Weights of a small GPT-style language model, trained from scratch on English Wikipedia: 15 layers, learned and rotary positions.
MLP neurons of a small language model. Each row is named by its layer, matrix (up: input weights) and neuron, and shows model dimensions 16-143. Each number is 128 + 32 x the weight over its row's rms, rounded and kept within 0 to 255. Numbers have three digits each.
After each neuron's rows, "fires after" lists the tokens most often just before its 100 highest values on Wikipedia text that the model never trained on. A number after a token or word is its count.

L8.up447:124112110091135145143147069145091171054124122150077136160207163162129132132124098158199188221142114099135090146131103106190096147137152096145100095072070171089157084085104159125090108094138101149092147097158155135089166148113169139086148145107150174140114151130125089115082104112121159122131126138088097213136120105116173162115077123157143125115123105124141078124126111081128145174101
fires after: "| " 20, ": " 19, "in " 13, "(" 7, "the " 6, "In " 5

L6.up314:111117159136177100131099075124115095134137074138093115148131131086077109110118070179114136131097162199157073180108060143107071133117133099134084140140132138126160176116113098092175128187104104160141137136135143100110137209099047137103220116155082135163185158150158119150112103139139093149119146147068117148178082128140110109125152167096161087155120111129103132163156101089120138145159
fires after: "." 25, "Mad" 14, "(" 12, "/" 10, ", " 8, "| " 6

L7.up400:112164160099211118162093072123151146067147122114139112197091076062145086110096115123149175158138147177070105089124103120152071159101106100136083164109168175181160144173148136152129131117154089145075123142116023125101091091099158123095137138116124077138140125150149100137118145170117180206117112131097125086150120090152114183175140113158164132136131098063138136150105133122134062178185
fires after: "| " 41, ": " 7, "6" 5, "+" 4, "." 4, "8" 4

L6.up386:071151108122096069084079185135136170193084112151119131075168144128150086122107080146135118133084050126135127057178157155148117165134148157077104070106174119085102184167158080122067130153163159136167175136120094115073085149123143114173140109147129131185121148101110090098108073187111120112149128136123123191130132134135128074117127108118137099101145094130175136114131179138127087155125
fires after: "B" 14, "g" 11, "j" 10, "k" 5, "A" 5, "p" 5

L10.up590:114106141149150102201121173134186098076130173110129107090076148133119146137100139150114079112163137102094081133130180154132132139107146088140152114136170180050141124177124079124121124147183158100144117092142163163125135100098164114180071114107119180132144102164105103152162062114152168152127153131089179131131109160155116164174135106137141137113089132097166148143166074134145130096122
fires after: "h" 17, "H" 15, "T" 11, "K" 6, "O" 4

L6.up126:144138198085117174099134139158074163152147091097144108134144135132158141148069123096166087186110090126113165143174057131148143114128112177130104118166137121141108161162147105122106152121109191130115169178130179167157139184109142123134172104093120133092122147135121063115133117146121169078173137108133147096149088093167065124169079150124166115130147111131134124167133066127101161166061
fires after: "P" 29, "p" 16, "int" 7, "g" 4, "k" 4, "| " 4

L6.up224:155112100133116148096090087144075179108111123077117175128147172161141117123091130097166121162124068125111098148133128059140081146092107122112195153156175154119149116090136114136168171144087152099143138178082146141119069188054086159108143075107074145108099166145136146142166120167115050093086095134113139136079069140087196163101141155099114104137122120172135121147122150121143186095130
fires after: "W" 16, "| " 12, "Ch" 11, "I" 9, "T" 8, "J" 6

L7.up350:124152148137128189058133081124094129099100064097148141097128125070135099129145192137177127139152118143140107113120159141151135109131083111068078121082054114161124182183159151165143196146167131118043143142159114120147064129123192132165105074118146124103159093106197140160105154146155148124106070114119114095154176144149155125162109065193119148122130116158084122182112126095143116200129
fires after: "| " 25, "On " 13, "and " 8, ": " 6, "- " 4

L8.up323:132126164164087199166092104097145131129107107121104153143156119115083123132116063144153144149171078160092129148134120121123096123088097124130097106068122167197094114081159132162136152088158084181201176102093115146094121148149147146109162097100150111171120074111098169150127124147132118131188121178078094108175122131165133097171105147148186133150180132186103135146119083062116136112164
fires after: "| " 36, "; " 7, ": " 7, "/ " 4

L3.up580:103114146130105154137189163124163070107117161156127120174121185109106121133144118147192100126133139135163188107096143091138120142174099192124116154149124140136165074091079087081158110086111101171185175107164127168191153112130100105151134144134146131091095116138103104152139137105119136123089095159143096127195209109137134109064146158147122122053108063178177135123137136139105126096117
fires after: "\n\n" 56, ", " 9, "the " 6

L6.up509:021125136149164121129115138086180122085159088132162176141093144152123094025134088126066072121174148122114194100149139110115124124120151113126119162123125127201119128111141170136150113190126108162094102083077058102103117121110162153097177171189142098207116155106164133125132121138108216131074132128140134123096105182125153132071111161129119124112146108091215111169136174112149139121132
fires after: "C" 30, "°" 15, "| " 6, "CO" 5, "L" 5

L9.up63:176158125092106098153086176059140064082154194117082126179145105165147089082118129197157079146071109166145142156122134168108149120199135133131135125125123122098075096145115117121131158125092114118103154141173173096112149153118117139084121108137185145153133087145099112113068104142108158142138102140144166194143150060116116179131096120132135097190101100106171145152103091120125116119116
fires after: "," 49, "." 18, "| " 7, "'" 6

L6.up35:157136134120119119113085155089168160158146158085111123137125218084138108177121103104104149131096199118129110148065098158077090131115049131061123145179068100143086068178057101143095113162132136151125107088157129092117160139110120099122169171087176123151143137085083088105110168143128113084130117111098096104134083119114120120088194142113142101167095138085119133129098113118128131120131
fires after: "the " 41, "for" 7, "The " 5

L6.up43:159154089098159094126147133133130119081079129183068084107117199127083129107097097087122174099065096112135092113087170181094200115110121130165155147136160148147195096134121066106193136142132096112117122117076170134144152120144125082118143108053130108107152106146101166084162102140105168116141104094172150128109144162100104179138134086085159118115146067107106140141132101115090104125125
fires after: "D" 16, "d" 15, "it" 9, "N" 9, "n" 7

L6.up45:102189150099117090103168112086133147178112149190130151132172107077094125145156106175095082086108126150142156086213101175144067177040076135119185123202113094138105116139065075161128121089114152161119154130095112073166126108133110154128083084121161129109163136161126120088134140138134186104158090114170128190163091114132128152132159084115090102180163153160136103152051117118086118155121
fires after: "| " 22, "; " 14, "- " 13, "N" 8, ", " 4

L8.up254:128158111131112102155110127102155134151132114141128140161171190192094105048080114200174077113112116087130126108149175120143152099153091094136083110081140138133106115174079169127159124154166161168109148138104140095182090114088071112140150127132117144156167186094140134197181050082119140141161143115175066100108149137163135159122196098133113119154132140096094110149127149151099109156205
fires after: "| " 42, "; " 8, "," 5, ", " 4, "b" 4

L3.up321:114132120092083145090103197196128085107177071125157197125155154134168078176081129100133117114096113122108119039148098096114144168142156069173111166090155167173116126084139127089152134196190175090122122134068179085160096138112122105121128065163142092100174096091116110079147061114086099068154066122115143092108108152120158176095129103137130168120115096098145123091132152110111123102097
fires after: "P" 15, "p" 10, "s" 10, "d" 9, "D" 7, "sp" 5

L11.up353:113150102138111116093116067166163088118146104062150116128140125147132125081188088128098110143134186175033092082144118153134138101102094107168143126071081091141139087109124075084132175106130158165099102162108180095165139173141084132138140153120103142080139173113187201111153142162091138139138119145097157167160143143181135134136133027134122133080122074104095137153142117109121198140155
fires after: "| " 24, ", " 24, "(" 15, "\n" 7, ". " 6, "." 5

L10.up177:084060146165145113156113082138150128104082073136165108084101144125128061159135099144162142137074139164066086132075131120097152128091125137140117103158134190147174152139139062128156126128113122113172072102175051079118133175159105093120085090039130092151127123114153077118113116103147121167103110062156059184163120147129124107115150105131109185155146132114145178133142097143118063164158
fires after: "(" 21, "." 11, "8" 7, "6" 7, "7" 7, ", " 5

L9.up564:136131132160200120074075129169175135085165080110126111147163215144157154129167152139135151112124124146111159122109142154109186094117183137172130154164136130061146145172113078108116138104157128142119145073118111129167077147112115121055169180121099123095171127120123185155120132138105103108113082141108129140174111091156060145141112069117099051121103168135142052159140070131174172185110
fires after: ", " 21, "." 19, "°" 5, "199" 5, "Oh" 4

L4.up115:123145155121131170058113160165160157093126158124139107072124147125194129148114178136122117147086105093166110202105130162154077189098118111158113099090111135116163059149116097110182177136115069162133159130122139119125132053158153102182140076148150065184115145125118163093120109135123073150095098128080107202179124108155177190126149088148151129118109082097087122133166134117123129159136
fires after: "L" 32, "R" 13, "wa" 10, "H" 9, "Sh" 7, "n" 5

L4.up335:105102161120126152139112126158179122119114135118147092161146090127132120059105118121161113190115133163097133099120062088075100143095134157156121149108170094168143145137061156112148129139111148088155125207107190118139195118110171101151112119134079165095178129128107090107117165161176098091098114064080122057106121150141199187147167159098157112140110164120165083154099144119098156115087
fires after: "K" 27, "N" 10, "T" 9, "I" 7, "eb" 6, "C" 5

L6.up94:166144108085102165073127136091126128121118114120118163134108130116073134116088099177112173133079170140177159084138178157142147151108089110145163099121134153137136127174080123133197146131118124109134140134083060165084172101147162100176091093079168106129162126120155123170133130139102142118137069114152095124101138157077138105103099058100109161126088126177161158159118160167155090153085
fires after: "S" 29, "s" 27, "M" 9, "m" 5, "a" 5

L9.up51:142111154165119139080117144167146167116152116112151116170061134132143112133152058149081167144109166128176165114186169149092101115158155156145109175118228156058118093156129093156120090158126127108135233166099145085107082122119145158184173101137165121155112109079146095060149124149090070080178106154125165164154092141120151154114143121142136139171163117132124144128084143151147090135110
fires after: "the " 18, "p" 11, "P" 10, "C" 5, "s " 5, "V" 4

L4.up100:146092129106087109092088149094121090110127173145084081136067108176108078145145120099132084163127125082149161143059128145148079138128135116121162132095149159103156107138137087061138019092089113082180129139083151144079149142165158114150129088158121056155154161156154124082102086146059139102158110187172089105115127146095164116092095147120142113112139194161098151173146112095187098078146
fires after: "p" 49, "d" 11, "P" 10, "| " 7, "m" 4

L3.up329:093124180152170128102119143097143124078160133139137136197119158123117147141103138091191112153107143116145077147103130156091176119082089129093110073151134053120073116124118108052099165156171126126111136118105108141076101153152131129140172117162136139155084131091070117115151135144118093078156164159063114052119137166127107140176102153085108068126080151098108193107127137077119141157118
fires after: "B" 22, "b" 16, "comp" 15, "contr" 4

L8.up106:096154149124118129135108129090201145148121128105100089129162105158114049138094160159189101152092186134142134172134131145196182163174191123154105100125128155104108093092116105124149124100192101142143193145102105139119116180141164088108081121096113131183176141086147123115144188160084151142152160158129136157116131154171104119098077135122079119159098184169171149088115131158066094180115
fires after: "," 61, "." 5, "| " 4, "of " 4

L9.up13:159140131111122115102063030081103099133091144136104120140082130154163161110146134118109083043110098131134106123110113135127122154128124126119145113164076154093098145124177140102190130086159175139100110121116164104164088108209109157114157040139101163078149076139150108099128180071100147104111116121177117111115117111102095169103141142135152148155139154111159095112203053118169096151078
fires after: "| " 25, "km" 10, ". " 9, "; " 7, "). " 6, "song " 5

L6.up103:145093095108165093124153167061181097090164124108096169129101137121086114108115155097094156153122119173147196122114078084115141134133132174089071086088122117125130120136070127143133184139106191138143152118096126164166098114122094138163200162153074144148127116111100094122203099152202105100169121161115169163151063150118173175094094081149168154164126193141117158119135186174118139165147
fires after: "B" 25, "b" 22, "Sc" 6, "ub" 5, "| " 4

L6.up451:158089088115039111079083144108165094143128034072127110172069134107136136134096142161143126117099135157114163105122164190075147114042112124176136085121122072116119148168100153146107109045174115142110137180093102164088152104157174111119137091135097143118159100161168126099150078150083116148110070178169145124139126106142150162136145128169142124150148162171136100149128078164079162095144
fires after: "p" 26, "P" 14, "int" 7, "av" 5, "qu" 5, "ext" 5

L8.up378:069161113137134152094166134211095085122100128120099086163176105100124110111145137143120171050133155166130132102202175086123181082150130141115145125116144151093176149123176132083165127075125043142111085130103160083095078094130161174146086110150138145100112137119134084122123154112106182155085149099133125166075129131147146148095133150091100184100182064157137150111117130082118164143140
fires after: "| " 25, "(" 16, "- " 6, "1" 6

L3.up634:154108114136097148132099130118136130067128114096181120112124157158166122125122122161097095141089095143122157145073124125160147105085019137114059157165116141103165119119105173115100128185154071121107113098104191124080132191097170156196127113079142050145138096156121158106135055166089168120139063158107076150114092129097071139093165058136128137167180202125127106144124176136092125143135
fires after: "H" 23, "G" 13, "the " 11, "| " 7, "The " 5, "C" 5

L7.up215:170093163160104105117116176123100153130144067161128108124107121134124146130120115131141150130171131136136066151064094162119119176096071120102167136176115115144129129089122090107207159137133139150148132087092133064089147031150169115099098088147138121107149118128105095147128094134189161079115118151154113110097150137108132153160109169122054116084047084136169166084063154137182111109177
fires after: ". " 26, "4" 7, "s" 6, "5" 4, "ed" 4, "re" 4

L4.up542:123129074099120102112151108123138125082202107126171139119098143127162175150165152115043125132137128148126096101180090114116072147105143179175133108100151144076144168119080134170094168200095094068129106139147081116162116133132134133092099114217151130137116129097159084119182054135168159121161119124151130143136137102087076087129143130110122207155122092119094135156092112144103146107149
fires after: "h" 28, "H" 18, "Ty" 5, "Ar" 4, "ar" 4, "ath" 4

L4.up532:141118166103173153103136120175139152109191128113082138139117107145119110153139114144104160129101073157158080132163142154100185216068124153143132060071155112152111079107117105144115079137123144147200063140128147065121138168208049096120150114103164109105174153140153123117119172111097163165116117133197125117121134071117102138077122148171185174127168181151183126073184146135133124107092
fires after: "M" 42, "m" 17, "t" 8, "Hum" 7, "T" 5, "ST" 4

L6.up163:132121129100127158139134141144088140179129056157145084183136096165122168132160144152109075115133120129176173153112098181135174167120127124103170136157113115162139141122143066145146137146169091063093089178090095108113043144142115087152148128109146163090151141071110161124153136116137128141151103162065123115157158046138095073076086140115073161118108133177140138084106197085198110127107
fires after: ", " 26, "is " 9, "(" 7, ") " 7, "According " 6, "born " 5

L4.up243:181129147179104121066109091143158134119071140087110155112133172151181123101127105067175113100178104135148173106102104133114082146098062148121130153146110114161184162103116111119156150159113126213139137116056148112101143157168071086104174126118156174146052143156078116115148134146129096143092119121129086124107120156157199209110148145133168131119146183156151111170130193166107179183114
fires after: "c" 20, "C" 16, "B" 7, "T" 6, "Nov" 6

L7.up616:086112126119153095088124081081142100141183172156138108169139111117106091144127134088189079105124138145125083146114134106147107111106169105118194120164083166125105063123198129100151164146155155124155168173086142145058141103181087145090126092101178123102072157086144134100111151116125162126170128152129116145162142116077083118097125130161100074037112114116137134148144088108150152141095
fires after: "\n" 15, "|---|---|---|---" 13, "sq " 11, "• " 5, "Sp" 4, "ens" 4

L4.up10:120126153125121123081077177092098130090120148121109136137131143110156123084099166154113129133112150155153142182069150142150120131123134139119146118113140198118110160162118094125146109143164085102118088157096094094104136123127102165080083039121155147132177177121112091119114125070163079124093104133203189146144122075082122158132101182059166190112132179171113161099129138129185147113077
fires after: "m" 21, "M" 21, "P" 12, "ro" 5, "Num" 4

L9.up422:187165146134148127098155126176117105095121122136114149153127120130118156052164105140118086137113160088152148191201159179095147148079116102149158072100102158095089145177122179079137122091109125137077084121130187063141157131088134061151131171165097168049119119155068092162095103089148156135108102152167133091146135043171145137113119124069124149128127184126140148133132168102099192093188
fires after: "| " 44, "1" 14, "t" 6

L11.up41:167120144105156131078137122153095141121188113172081146182116153165156181098140104168170126112080139173108122095190086111123096108102121069128099190085094116108091133118129104083162041083169106081145128154109174078117164114095159128155135097095157081138175099095121145096095185134159122087081083169126075115140131107084118120144081089099123130101072098136114096118089106129112131122074
fires after: "| " 34, "(" 18, "Total" 4

L9.up425:169137106135151165123154164103085049064134112145164118133187148092159070143140139147159144112138084165116172100146133147162166068177107114137184139154168159125132086128110148123085096088120089157172112156118130142115168128074203141106112124148146138100124154142133152152142125143119053167071136090113130166119113100076088094165124118142157154117066160155083125126134175129122124175081
fires after: "| " 22, "on " 15, "." 11, "–" 11, "On " 10, "born " 4

L11.up590:087179123144083062167157121103124105169126102154099131084185140122127030151086096113170093165115129161093121146136096151122099101111089070054075112109091121132112141102127151116118168130173180082150169138183149160140164113161163086126102081129090105114179119123137088159128104161134107134138128106124066150128102112140131166162058193141125116075138082098076123156113158058154117138117
fires after: "| " 51, "–" 5, "." 5, "," 4, "le" 4

L6.up578:090142083143119129124135093115122097104145106084094187127144179120169118132116140096104115164092102199137163150197145166100049124137139151141083133105139136112132160161059102100107138134162115158130138115068118116077074145046147114106125169127178097162142121110135056105058124118100149098138158119085111189161103024134109084141136132147109137134125094111194102165118131120129157158114
fires after: "B" 19, "(" 11, "ym" 8, "ind" 7, "eb" 7, "ub" 5

L3.up378:148126155106151091102163106090127082092060126186189191161152144098111186140071181152096143199117150123148134099149095101131103166074079072164176112094119176164151162150092120105167178130104122140136082173142140181167124133133175122143079091160120169130172111099132122125187139134122140153094134190104126124159180171096155098179100113121128083119054159117127180154131167131124160102073
fires after: "St" 16, "ex" 14, "pur" 8, "ass" 5, "dis" 4, "part " 4

L8.up386:167102136178115127121133147117146154095052131155105119085062171161139157103126087080119139131130178136103135090089128167089167062094109127161105083172094136151146167171122114144122129155095114139144066132090126074097084120044152155157105152157105112129109139184092113104153103137113093192172117156125154099126099066072122187179134111131199120148167122129102165095114090100107126129105
fires after: "B" 15, "T" 10, "t" 8, "H" 8, "h" 7, "M" 6

L9.up315:165111095149129144127114162086158155106122151118070120153155095128122095128122152154189173177066140160145133159189082109174137137137145139119114105098141114157120101147128120143148159061117114120177146146103190082083147172124175094141122122088174127181124073174134161125105091161122077152122128113178160188151150111099119129063098165064163084137212068075121127127097128076076148185165
fires after: "| " 60, "," 9, "(" 4

L11.up418:108119118127167141138188082109161115100128148097108093132185118060126118106156115045130130140095168165166141130142068112110101155122109126187089161134131104089149127177107156119119087089156105175112131139082099133172135199123169099064125094107166108117067185108123163141084090172104162133098128143088151107134082096159133148147125153145153177118144121117164096125126093078086129089112
fires after: "B" 17, "C" 16, "L" 11, ": " 6, "tr" 4

L7.up102:152139118125146195168164104160107158118108132142090108127130121143133082166107110171125143124124165120110082100070188121120135162066110133097137168123082113134111051163110076200149149130134127098148158137127105131145134159086110073136092074129137104120165145155135130197091128153112096061226094134151131147155173114124124122211128118073163097191102088095175106141239126093123150122134
fires after: "." 14, "m" 9, "M" 9, "An" 8, "n" 6, "N" 6

L6.up378:143160195054105164085118128179170166142120094129143139105114178127096119109141120112122130157109112074105139127110122183199128158090091142133103198161108165169125136103078185113152128161157065140093183145083147132076059154131115104105106046129103187124126111126135142096090165225143081092130115128107146127095099101084070129085149095139125145147176161105136088131170155086106126124124
fires after: "L" 22, "J" 9, "h" 5, "M" 5, "H" 5, "Ch" 4

L11.up629:129150141119159096102132081089143121064165089163090128175135132131146134117129113121152117111113098113118136160155100195120134102150189106169154180068155132100094121126097086067164122125123114194176197115136127140129141148180059116115118145093129141144143134149185122148156115158111132136122100133131074206178138120138134128100136118114156128088150114189144185093074106054144107113095
fires after: "," 25, "–" 16, ", " 9, "." 8, "| " 5, "/" 4

L9.up444:092124151171110164107090120113103111123127148109112121169086147181168169135114082084119140081140098128067147139099183149084091162162110084154166155090207079117077105197106104086147174117180168092128117149122153137143073143151170112058168111146122178132115173096098121126176123172069058107170085198156105105095134113099049150091105143147191124129124166119121138149165102133118108105139
fires after: "g" 14, "p" 14, "the " 10, "G" 6, "gu" 6

L7.up189:148124160133138163076182089132067145183117168104164162150091126208095087188084124124151069101123137128097152143092164072170106118111184107116149149085149160122128164155121141089142122184084101092132089137136111139131122111104144114070149107095098163080132117119169089151136138108145164127156125134161146061149117111158028157069085081135130131127163113110139107145142110089101132133124
fires after: "|" 69, "p" 5, "F" 4, "P" 4, "Sy" 4

L4.up227:165146124110103150120163139125140101096094145124145119090179152104127121090102129077145131102147142104123169098122074102106143111150196107163140126116171147149205146191134154079123145065161117167117139126090112086126086126097178161094133134114146120122159126102086122156142134116136099119164083151089132065120220134194147137140180112202164112092131206117114062122106128159088174147137
fires after: "C" 15, "sup" 13, "b" 7, "im" 7, "sc" 6, "B" 5

L6.up92:112171106131121174101162108095129134112179106132149129190154157155127133165144117132157120142136119126118147082107109102110088127127046114172156186096132114129108145109097146096130161099165102076148158080139152109130160156112148104157165112091188150091186116049111122178109143162090103068114167097154073121159115138085140163139119116199138132114150127092124099174118147125039076094168
fires after: "the " 22, ", " 17, "was " 8, "were " 6

L6.up13:113090163155089159109141208089148109108083108026126156179129134123135134169119109085141099128152122117103167164117165150143130131176109100145161135079119146104125137174075102169061148029176140116120122123114162109145072182142133132093157169084137096142148108150114146112166126162112116132139107092105135170172143108215171150089108128204134155141094058109098161118153047134152186162155
fires after: "av" 29, "°" 15, "ev" 9, "hab" 5, "ag" 4

L9.up15:180098108120159112148122108179180113134104122140168142161140116110156098139099081182150154140152122140107093121121202104146087178130090141149152154082131144231136241142166136130215144104120132101142135163091081138092110118142157111066161125122165156135072160122133147123095132147083161064160145108108128124133143132158140085159139158125091127142133120141145053166157139096186162203146
fires after: "| " 33, "+" 5, "ass" 4, "is " 4, "I " 4

L10.up315:071104108122113175153150139133070090157144125149102152162131135127162097160135086122085141124109087111092105143157126172057114105149159118058181198120105167130169099134161112075114114092176076121146122115129164091142189123124054115174127105147162125059129090161141106110093134188163119121093078138210141119106104177219182110151144172158144187138105135125087192082116127184116097129164
fires after: "| " 19, "to " 14, "On " 9, ": " 7, "on " 5

L4.up114:116115127123103157101105168145152183136148111153174138144142129193172121134140085169072118122079115152048151179185159084106101150098098121109149095129137133151062180114110108174169116133112135146156152130141163078179089104127146137093126166150090163132159140183127086103153106101131117124141094093160119116092175105076176123098092170117192188140142131063166122129098075150154095212166
fires after: "h" 17, "°" 10, "H" 9, "Sh" 7, "ser" 5, "j" 4

L7.up71:113160179167103102143155132132126141111161107156105118151157101146091108113113169202091117138123128161158152094121106120145158211141129068171116139070126088148151134155139144096117181152157163125119109097121121117157151170131135111193170078145129076092083135103097112054098086101159110120184101124108115158148141122117130186138085094189112104089091193138119160177093052144190138147098
fires after: "p" 16, "F" 12, "V" 10, "d" 8, "fl" 6

L4.up93:157139123128130121117106037148175130075126153114102128135164080101138179183119168197125161097102098122174111153126160151090107101102157134134127191172098107200101146127170113167020079128128078196127180107143170081119150137134128113061102125089104156132113115108075140127184165143147111143163173213119123152148105137097164144116095140157167110083096150194080103165145153155092156133113
fires after: "." 37, "self" 8, "arg" 6, "der" 5, "In" 4, "y" 4

L8.up196:175145129201104144109145108127120122110148123076058088163146142175119140113176099096104085119123163130090179176170173088128125154129112147142154143142115133087109131132152119109131135079199081147192155172072149175072111102131123082127134081130133114125134135102116130153162100175132176105119133077093106162126036092182106110066092151104166140114119104094098102146072091118163146127137
fires after: "| " 70, "(" 5

L3.up92:137102124135134106156133121092124102208154179094125184107128169093144090118132112145115153145122129100163102106166188114134105107054164147150188123120151133148112128138132151121130096118121221136095157081068088108146110087119123150074096150129142142159127156139167155129126083153095160106105146121106191167082171094087111096115110181147160166098110108082176147124080137080116195157145
fires after: "L" 28, "E" 12, "°" 9, "Bl" 8, "Tr" 6, "U" 6

L3.up200:141107133130186159093072176128122080140167128189121117204165096068118105136087152131161103173173132201149123096147124105094141153129096141152145107142108133191093115151146103045181149135111143167175141103123150068103123095066102159122127146082159116064107143169152123123175160139141105062087126073118073067108111157128089095118103122138149125090084135128139106124189114159150117103134
fires after: "\n" 30, "|---|---|---|---" 16, "- " 8, "the " 4

L10.up191:081135122132161119101054086136164042126126064135122101118133107136178156123126127114144152116148079124169146126130085142085127107142167074097125107148117118173123085100121116086129146147105144120179117104112091097124090159120077166085202113167162135135115118108105120098150045137113149089120103136134106129112099138162093097102073140150100157116121074142194111099093164122133142196202
fires after: ", " 30, "(" 10, "and " 6, "Sc" 5

L7.up245:147125097110161118109056109098136150165125112131153102148105157161159076068146146211110098153104086142104085167114123152136134155129084072141101092171062165102108122080101139175127175092117119145123092149048207119119171169172211118154120134105124120099163073122072104114110170116147140149153079127158125149116132081152100141123112139138151150167210127150077092167117152163108156134145
fires after: "the " 30, "| " 30, "All" 9, "; " 7, ", " 4

L7.up440:135165188163145129157140101131187106126101137124102122207095133189126093110135131200167111168105132132097090137094105114135144136154149159138135101119119193137137142109120149142137113068141107178121086180110134128092140135151144071169079121137096111154145134100142121139040167164120144149140163210132079170181150133133071113132104119165128100077091162109157087111146090129150071065093
fires after: "," 76, "." 11

L7.up105:134141154165159122119112111105138071156110185102077167109169147171080134128118071086114118181136095167113154135143149128136125133125155092133118125140103112124126146112086176079210147134064097173121152135116096146047117178159139117084115099105161152116094155130124117128124089128111136150152121099114103139135135104171098094178160178187115218192148151189097157116078130151114131133146
fires after: "I" 15, "O" 13, "A" 12, "Y" 6, "Al" 4, "y" 4

L6.up358:151110092159159132085158088142150111121126203118146140146133176114138099105190075114136128116151137189158148114148067103194120123098117132150130165086121132110116133118115107111104130146141111177145060125118160171133147080102168123104148117110106146071079151125105046129194123141121130111113126172096127100186090141118166164104120119149153151100095164164060107163120150119074121097165
fires after: ". " 37, "| " 8, "the " 7, "G" 7, "Fr" 7

L7.up589:155197131136122111160094083133124154081148131127166130127136138172070198119128123129108081123076117155103105096163102072149147145090132121112097099139073107159125118112130100106155219132176074122155105114086189140135127164103087040123109127046131158093105137106188149184131144145135135165164157146147114091123102137182070117115168119143169108122058068159147134136126180112134148152101
fires after: "," 21, "1" 17, "N" 7, "I" 6, "O" 5, "| " 5

L4.up334:088130187157057159150110135129163131053145193097130131161142147113161105100094120161140085142130092093101129100175140116165079138151066096075146166087123111148149132128124109094183117144159163165114087118121089121189154191133123088139101134165169073133142148154161145126114165145120157168073076152169068100186141156118180181076158162128140124127102120113151164124118156105065145164116
fires after: "n" 15, "c" 13, "C" 12, "O" 8, "in" 6

L4.up500:104137167111147150164152179109139127117126112157106079128138169125143175114113167130107118149128070129151165119185120141080136101129113104132109068114128175161124125154122186207166121131122139194154104090129106166174155096106157141142127162172150082104140089136115151134106129146098184130121155134111115120150131143148153104063114161146169038166111162164148068150130111053139141100112
fires after: "| " 22, "+" 12, "−" 8, "′" 7, "°" 6, "ir" 6

L4.up196:153139093163091151153163160091167111087108138130114175156117095117131094177103118125106153161182077135119152102104174144134194208117087165138103105065162114105119086114095058108131112129076151155182115110125100086035106156137150086096092115126119093142085100165068087110091100122090066073128126119120155138072140177126152106102140111151088132155135131147090134149112139142131096146135
fires after: "Sh" 25, "gu" 15, "Ch" 11, "ab" 8, "sh" 6, "hab" 5

L6.up404:167107147127116090124089129102151162126114099137099136108125131126044119081128127161070175132114125147134104138146066121100134138091146180103123063121173185077089141093116171159100098168141105172103104113151109114089120142133173174080140084109117128143220175138113083112166120114132122164120145211139069148114079119125152096122123105098149124142072133228129129119110149075132169159162
fires after: "| " 28, "." 15, "; " 9, "(" 4, "1 " 4

L11.up509:119138099117206093152110166150152145139138093108190144127164126142137094122108143137185122149067131127177120078169119196189118179139145087112123156145125101137129113157124104145169160070112096154052161112069133118097144152161151126143102150171140098167121125125119153118077144130109079090157097105154142179171146172153166141177108130136201154135045170191062130169101115085150094132098
fires after: "| " 27, "on " 7, "co" 5, "On " 5, "con" 4, "se" 4

L7.up604:139199156127058110107155100125142151121069136095122129083102137091083140101123058123146099107157151137100151158182137133110097151101079083181150137122157100127163167193104127111167138162153067128122150174128123184104114069128106113100107029109134106164127074129163114056111166162089133120131111103135145093179138147082112187128102140118128138121134122180156175131127075119129182113083
fires after: "P" 17, "C" 14, "T" 14, "A" 9, "h" 8, "H" 7

L8.up240:136226100166104077123099109133124168094108156154105077168144188122136132126082134142130128158062111135121187125151067142107098158139127146168124187136161142102150086050156074109128088165175122127145146142096148094177093185137135126131143123117142134163088131163133164087085143167180160201160166066157114140132114147177042152125103080173149165146174162121156075095134136097119119117135
fires after: "\n" 74, "rit" 6, "w" 4

L8.up439:137098157170082097090124131108126133153109119107138137170142148085141088141111122165175138083110190148068141110153162054132136140090121164122105080120100196141124146131093121077125190124067123170126137081109134108137133132153105121073118111089088109119102091174142126125121127147082140173140113094110140167150084111153140124068070139191098119121150144149092163174110100134136101180180
fires after: "′" 33, "." 13, "°" 5

L8.up182:129164149165069187136155124101121099185142138094156193144102110127156123107122161110156152081184085108168108139171147129121150182163121118087091176134079191121143119102154102054126095169149110149178110106090151124140116132127173089111160071167127161143166157125110115139149103169145129080178141147159132221164116133146158138147100111144165151170095144111098117160125143128112104144076
fires after: "| " 33, "on " 10, "On " 5, "m" 4

L8.up351:200155143143115081078109106072175148099155128202107101141137114177115128113139098135185133143120098167110105180156105113208115109118053186131113110125142167116076134172098110202134143131189134145150137104099126121150159133105153053124157083096143084106150161114114103100151156144126142108110077046159077108125085113094133102107152087090128114145188114159108102116168141171098128108089
fires after: "| " 67, "(" 4